MLP neurons of a small language model. Each row is named by its layer, matrix (up: input weights) and neuron, and shows model dimensions 0-95. Each number is 128 + 24 x the weight over its row's rms, rounded and kept within 0 to 255.
After each neuron's rows, "fires after" lists the tokens most often just before its 100 highest values on Wikipedia text that the model never trained on.

L5.up369 [153 143 137 123 116 137 145 144 100 112 129 128  74 146 181 103 125 133 132 158 170 142 140  90 111 115 133 106 138 138 146 105 154 115 149 118 110 132 102 144  90 124  91 105 122 162 177  89 173 188 123 131 129 129  90 135 116 111 177 131 132 111 160 104 121 147  83 122 121 128 119 114 145 140 136 198 138 100 113 156 115  90 139 129 107 131  99 133 149 135 109 102 107 114 132 124]
fires after: "e", "all", "ic", "o", "ist"

L5.up383 [176 147 151 153 123 122 161 136  72 149 112 120 162 130 124 132 130 115 129 136 129 111 117 125 124 128 143 121 151 115 145  67 164 113 125 120  76 169 140 139 120 176 137  99 143 177 116  61 146 147 103 148 166 154 129 138 115 135 117 122 129  90 104 141 132 115 167 177 140 105 126  84 124 144 107 116 131 102 125 159 159 104 107  74 120 158  77 114  72 119 149 147  86 152  92 115]
fires after: "av", " g", " G", "H", " h"

L3.up18 [151 183  94 123 105 121 121 148 104 129 123 127 112 157  99 129 115 141 129 124 118 126 136 137 202  88  99  97 143 132 122 107 176 147 146 125 172 117 130 144 122 141 120 135 150 121 108 132 159 173 139 112 169 102 115  87 149 182 126 138 111 117  93  91 149 121 153 122 132 157 186  97  99 120 156 132 173  85 106 123 177 117 127 149 134  96 145 138 129  87 107 119 115 104 150 143]
fires after: " m", " M", " se", "M", "w", " f"

L3.up333 [163 165  93 129 126 138 160 128 101 148 136  91 106 173 133 127 142 128 141 102 167 115 148 120 181 129 137 114 145  96 121 136 133 125 147 156 138 129 147 181 116 133 134 124 189 110  74 136 137 125 114 152 119  96 136 124 124 188 145 137  94 119 144 105 119 131 165 160 127 121 131 146 102 135 157 138 149 124 119 125 172 126 139 128 106  82 129 125 101 113 151 118  98  52 136 163]
fires after: " f", " F", " e", " w", " se"

L10.up860 [116 157  89 107 125  60 167 114 127 121 109 111 122 176 116  94 135  79 124 169 129 131 114 100 155 117 112  82 105 142 150 126 151 133 111 177  96 115 116 167 145 110 144 108 157 131 142  89 158 109 109 100 165 155  87  82 130 146 126 175 116  92 122 145 154 131 118 139 105 146 142 151 144 160 185 138 181 131 103 150 149 155 100 124 112 127 126 122 123  92 158 147 133 126 164 170]
fires after: "r", " L", "g", "en", "m"

L5.up824 [143 127 105 144 129 119 159 155  88 127 131  92 163 149 182  82 111 109 126 162 173 170 139 120 149 128 141 142 141 174 157  77 130 135 131 165 100 176 108 115 123 142 156 146 145 132 141 153  98 133 119 101 100 134 119 101 130 161 109 129 150  90 189 107  94 145 104 160  92  42 123 109 106 126 177 161 109 130 118 122 113 123 139 119 110 105 143 180  87 123 105 156 151 126 184 115]
fires after: "ar", " P", "t", "P", "pp", "p"

L5.up13 [188 108  95 132 145 138 122 139 124 105 130 104 167 140 185 128 145 123  97 153 138 119 110 106 169 143 129 124 135 143 157 105 139 108 124 115 118 153 129 121  90 169  99 156 150 153 138 137 156 140 114 142  91 147 128 133 124 120 151 113  83 108 148  80 171 171 117 192  84 137 128  90 146 134 137 192 103 113 120 148 137 128 134 113 110 136 122 144 128 117  86  93 104 106 118 128]
fires after: " |", ";"

L8.up689 [144 103  67 100 154 138 142 140 145 109 138 120 140 137 168 143 123 137 129 153 111 126 184 141 150 137 132 142 114 141 142 145 140  87 102 139 165  91 109 125 101 133 120 182 148 123 132 142  92 122 115 108 126 137 115  89 120 137 159 127 100  87 173 111 151 140 114 145 130  91 122 102 151 112 151 143  84 138  50 168 129 143  91 111 115 127 125 129 136 165 102 132 100  82 118 124]
fires after: "0", ";", "2", "1", "4", " |"

L4.up14 [131 122 152 161 116 137 126 128 122 156  77 115 140 153 126 147 156 140 126 162 173  85 120 120 191 122 146 125 151  99 171 108 147 125 134 117 138 155 158 138 100 151  70 127 133 145 126  69 149 147  72 155 114 178 123 151 118 171 157 148 125 125 132 124 152 107 143 166 122 122 113 137 161 159 118 159 150 102  80 151 149 117 115 131 140 150 112  97 157 128 159 124  74 145  97 117]
fires after: " g", " t", "el", " G", "av"

L3.up886 [115 119 148 129 128 133 155 138  82  86 114 103 131 111 172 133 118 135  94 136 120 132  98 104 172 110 107 129 127 139 154  76 145  94  92 169 113 167 119 109 100 136 118 158 138 116 138 122 143 133 108 103  67 146 128 114 130 148 166 117  85 127 181  54 133 156 110 147 113 130 131 104 141 127 150 152 123 133  60 133 135 121 114 137 135  90  74 154 114 120  76  96 101  76 128 129]
fires after: " |", ";", "/"

L4.up505 [137 149 115 165  93  95 117 113 126  84 116  95 112 111 154 115 144 136 107 110 186  82  90 134 130 161  98 128 124 126 129  87 155 105  86 153  69 112 139 146 135 150 142 119 125 169 129 120 156 103 102 145 137 123 164 106 140 112 124 114 105 124  98 127 147 116 135 115 107 151 132 136 108 133 132 132 127 140 125 168 141 144 135 178 110  79 152 175 114  90  94 139 146 154 124 123]
fires after: " C", " c", "l", " U", "p"

L5.up783 [152 119 122 130 119 138 135 157 117 125 147 144 118 141 166 121 104  85 141 135 150 146 150 112  81 127  98 136 151 136 116 149 151 159 130 131 119 143  89 163 108 137 109 143 109 146 125 123 145 112 137 108 138 173  77 109 121  89 151 148 131 126  97 138 110 110  84 133  86 114 134 129 167 123 106 122 126 121 131 145 133 132 115 150 128 141 150 136 137 130 116 136 113 122 116 135]
fires after: "e", "o", "b", "if", "l", "ab"

L8.up594 [126 150 133 159 130  80 120 135 132 130 122 127 153 120 145 134 150 108 118 147 139 128 131 156 184 113 131 134 110 161 125  96 174 142 163 155 101 131 148 120  72 117  64 123 123 140 102 135 167 138 121 126 139 123  95 127 153 133 146 103 115 120 112 122 133 140 147 125  88 110 188 104 136 135 147 158 156 133 109 141 151 159 142 181 107 143 103 170 123 106 146 108 163 104  89 148]
fires after: "or", "as", " he", "ay", "r", " w"

L5.up893 [155 165  71 127 150  78 113 119 144 119 106 115  84 146 107 134 142 157 164 137 117 111  93  96 149 169 108  36 164 120 109 123 171 117 118 153  83 136 149 144 121 149 159 120 106 132  80 127 150 109 115 116 150 125 100 112 135 186 126 130  88 108 143 109 156 117 115 112 127 159 179 123 107 139 156 145 152 124 110 162 154 143 104 151 123 109 125 137 148 105 125 107 112 138 148 151]
fires after: "m", "r", " m", "l", "om"

L4.up886 [141 147  90 112 113 106 173 102  95  91 130 103 113 148 156  57 114  94 141 139 160 127 100  91 104 135 109  62 164 162 155 129 177 132 154 140 108 116 121 139 110 121 105 123 153 138 123 119 147  71 144 136 162 123  87 112 164 124 123 147  91 104 100 134 108 132  85 103 123 122 141 138 145 131 142 110 142 143  87 168 136 148 168 141 143 177 151 122 108  82  97 157 124 116 112 145]
fires after: " J", " Ch", " M", " ch"

L3.up261 [121 132 128 137 131 113 115 133 164 107 134 109 141 129 158 142 103  92 104 147  90  86 155 120 184 154  94 122  93 127 183 117 134  96  88 113 126 139 142 134  48 134 128 159 186 117 126 122 157 118 109 125 108 138 138  54 139 171 130 108  81 117 156  94 110 141 114 134 132 134 114  94 147 165 140 150 151 141  85 118 124  80  78 165  90 141  90 140 132 128 119 114 125 138 149 130]
fires after: " |", "4", " A", "2", "1", "3"

L3.up163 [142 161  96 150 151 125 125 115 122 109  74 132 124 154 146 114 113 123 126 198 189 129 138 151 140 150 159 103 144 111 121 131 162 153 155 105 104 186 159 140  94  99 120 144 106 153 160 126 137 122 154 108  77 151 115 131 130 136 134 109 133 106  73 120 168  82 108 150  84 125 160 117  97 119 136 136 114 104 135 149 121 119  83 140 134 120 108 124 125  92 121 112 116 139 129 127]
fires after: "l", " l", "al", "ing", "p"

L4.up389 [139 140 106 133 107 113 113 151 119 141 134 135 124 147 153 125 188 117 146 120 140  92 125 113 133 121  86 117 136 106 157 121 180 149 143 157 141 131 140 184  84 147 124 154 165 113  81 131 121 123  92 137 148  83 119 141 151 168 114 122 122  96 133 120 135 126 173 117  83 140  89 126 145  96 137 174 131 135 106 150 144 113  98 155 123 128 140 127 134 132 147 107 125  83 108 147]
fires after: " f", "l", "ad", " F", "v", "un"

L5.up498 [133 129 106 124 134 145 162 101 129 100 112 124 135 148 147  97 138 103 143 106 141 107 163 102  83 173  98 125 180 158 111 158 161 144  80 113 116 143 140 173 106 164 118 168 177 180 120 132 129  97 136 116 116 160 109 119 119 128 186 167 131 120 121 148 148  89  87 124 118 149 146 104 147 108 105 107 125 142 137 165 104  97 114 145 153 126 122 152 129 161  76 129 131  94 109 125]
fires after: "ab", "b", "i", " or", "ir", "her"

L5.up60 [147 127 129 131 170 130 193  99 131  92 145 101 140 168 125 132 106 106 134 124 184 123 162  97 155 135 161 110 120 123 140 142 123 121 134 150 121 164 169 145 108 134 139 143 151 148 128 114 130 152 158 105 107 144  84 115 148 125 150 119 121 121 134 139 158 150 108 146 108 102 150 122  86 144 178 170  70  99 127 117 142 148 127 126  81 102 112 159 110 110  74 147 149 106 142 129]
fires after: " d", "ar", " P", " D", " p"

L5.up217 [153 153 106 141 154 131 142 169 125 125 143 136  97 141 165 110 159 124 117 127 139 131 120 118 118 110  49 139 152 100 134 112 133 137 145 126 144 132 119 188 133 110 110 135 103 141 117  84 132 136 147 146 167 135  87 151 170 120 137 142 123 131 111 101 105 158 158  85 103 139 141 107 103 166 132 155 126 131 123 117 150 104 144 172 115  89 121 138 145  92  99  88  93 171 143 108]
fires after: " o", " T", " B", "\n", " A", "O"

L4.up189 [132 142 121 168 119 121 131 139 108 124 150 140 102 125 149 123 163 107 114 133 111 136 150 106 136 100 106 152 114 114 108 117 138  89 122 140 148 181 119 150 120 163 137 126 148 138  84  89 124 112 136 158 128 138 131 139 144 134 110 142 115 112 152 140 137 137 162  96 154 136 151 159 150 172 107 168 143 129 153 104 166 101 118 142 143  85  78 145 144 129  83  76  93 117 168 132]
fires after: " o", " w", "ou", " O", "O", "ver"

L5.up711 [127 113 105 147 137 116 128 102  84 109 114 109 155 159 119  76 111 119 139 109 130 146 110  76 134 125 151 119 133 178 177 105 133 146 107 177 125 137 157 158  94 114 146 129 160 102 171 116 149 147 113 115 129 139 137  92 152 134 155 145  84  78 180 136 110 176 101 133 124 109 116 100 139  99 154 109 141 110 114 111 118 134  95 129 111 121 135 155 122 143 127 133 130 112 142 119]
fires after: "p", " P", " D", "ort", " A"

L4.up846 [140 104 162 163 161  80 145 118  90  84  78 106 144  95 168 133 124 115 121 143 123 147 124 134 168 109 144 164 139 125 130 143 183 120 128 163  92 107 126 146  71 147 103  95 115 138 160 145 172 138 169 109 154 137 109 108 121  80 119  95  88 117 100 137 143 108 131 112  94 109 106 141 126 112 145 165 135 149  88 167 148 129 139 136 130 139 111 136  92 140 131 134 131  81 118 147]
fires after: "ay", "or", "oc", "ri", "iv"

L4.up122 [161 139  77 129 123  93 136 127  94 140  94 144 149 125 184  90 137  90 139 150 136 112  98 118 115 103 142 119 115 121 176 127 180 131 154 141 105 152 150 134 110 100 133 107 173 156  83  90 166 127 134 139 138 141 120  94 125 135 100 136 129 113 164 110 116 171 140 167 107  96 149 156 100 132 146 139 126 110 143 142 124 107  84  73 112 157 129  89 103  98 110 143  88 124 106 178]
fires after: " h", " H", "H", " t"

L3.up851 [148 146  85 119 117 133 138 130  99 110  87 140 125 173 164 112 132 129 118 163 118 116 137 144 163 135 121  92 124 131 114 129 131 158 176 122 102 133 113 169  81  93 120 135 161 145 137 141 133 108 158 119 122 123 141 129 147 166 124 161 111 100 136 121 176 106 101 161 116  99 126 125 122 113 152 166 125 119 103 180 118 145  86 133 138  72 128 131 156  86 142 105 107 164 131 143]
fires after: "c", "p", "en", "al", "l"

L8.up255 [133 117  99 155 102  81 137 136 146  95 125  98  95 101 116  88 135 104  96 156 153  89 103  77 119 108  95  92 139 124 100 124 117 122  95 124  81 140 154 125 121 125 144 142 130 137 155 127 132 120 151 140 163 108  93 122 180 151 105 110  96 122 124 137 133 127 122 109 144 117 148 176 135 131 118 157 125 144 105 150 116 147 130 166 132 147 118 169 106  61 115 154 147 134 139 170]
fires after: " M", " p", " C", " Ch", " P", " c"

L4.up635 [108 142  98 121 188  88 109 144 135 107 160 143 109 139 130 122 119  95 103 140 115 144 132 107 157 135 129 126 143 184 113 134 117 123  77 166 124 142 175 127  88 122 151 168 114 167 146 158 151 111 134 104 124 128 103  93 126 123 140 157  87  99 127  81 132 183 100 131 141 126 121  94 119 167 117 141 132 117  90 207 141  87 120 146 120 111 102 162 154 131 108 111 119  89 142 127]
fires after: " |", "−", "+", "2", "–", " "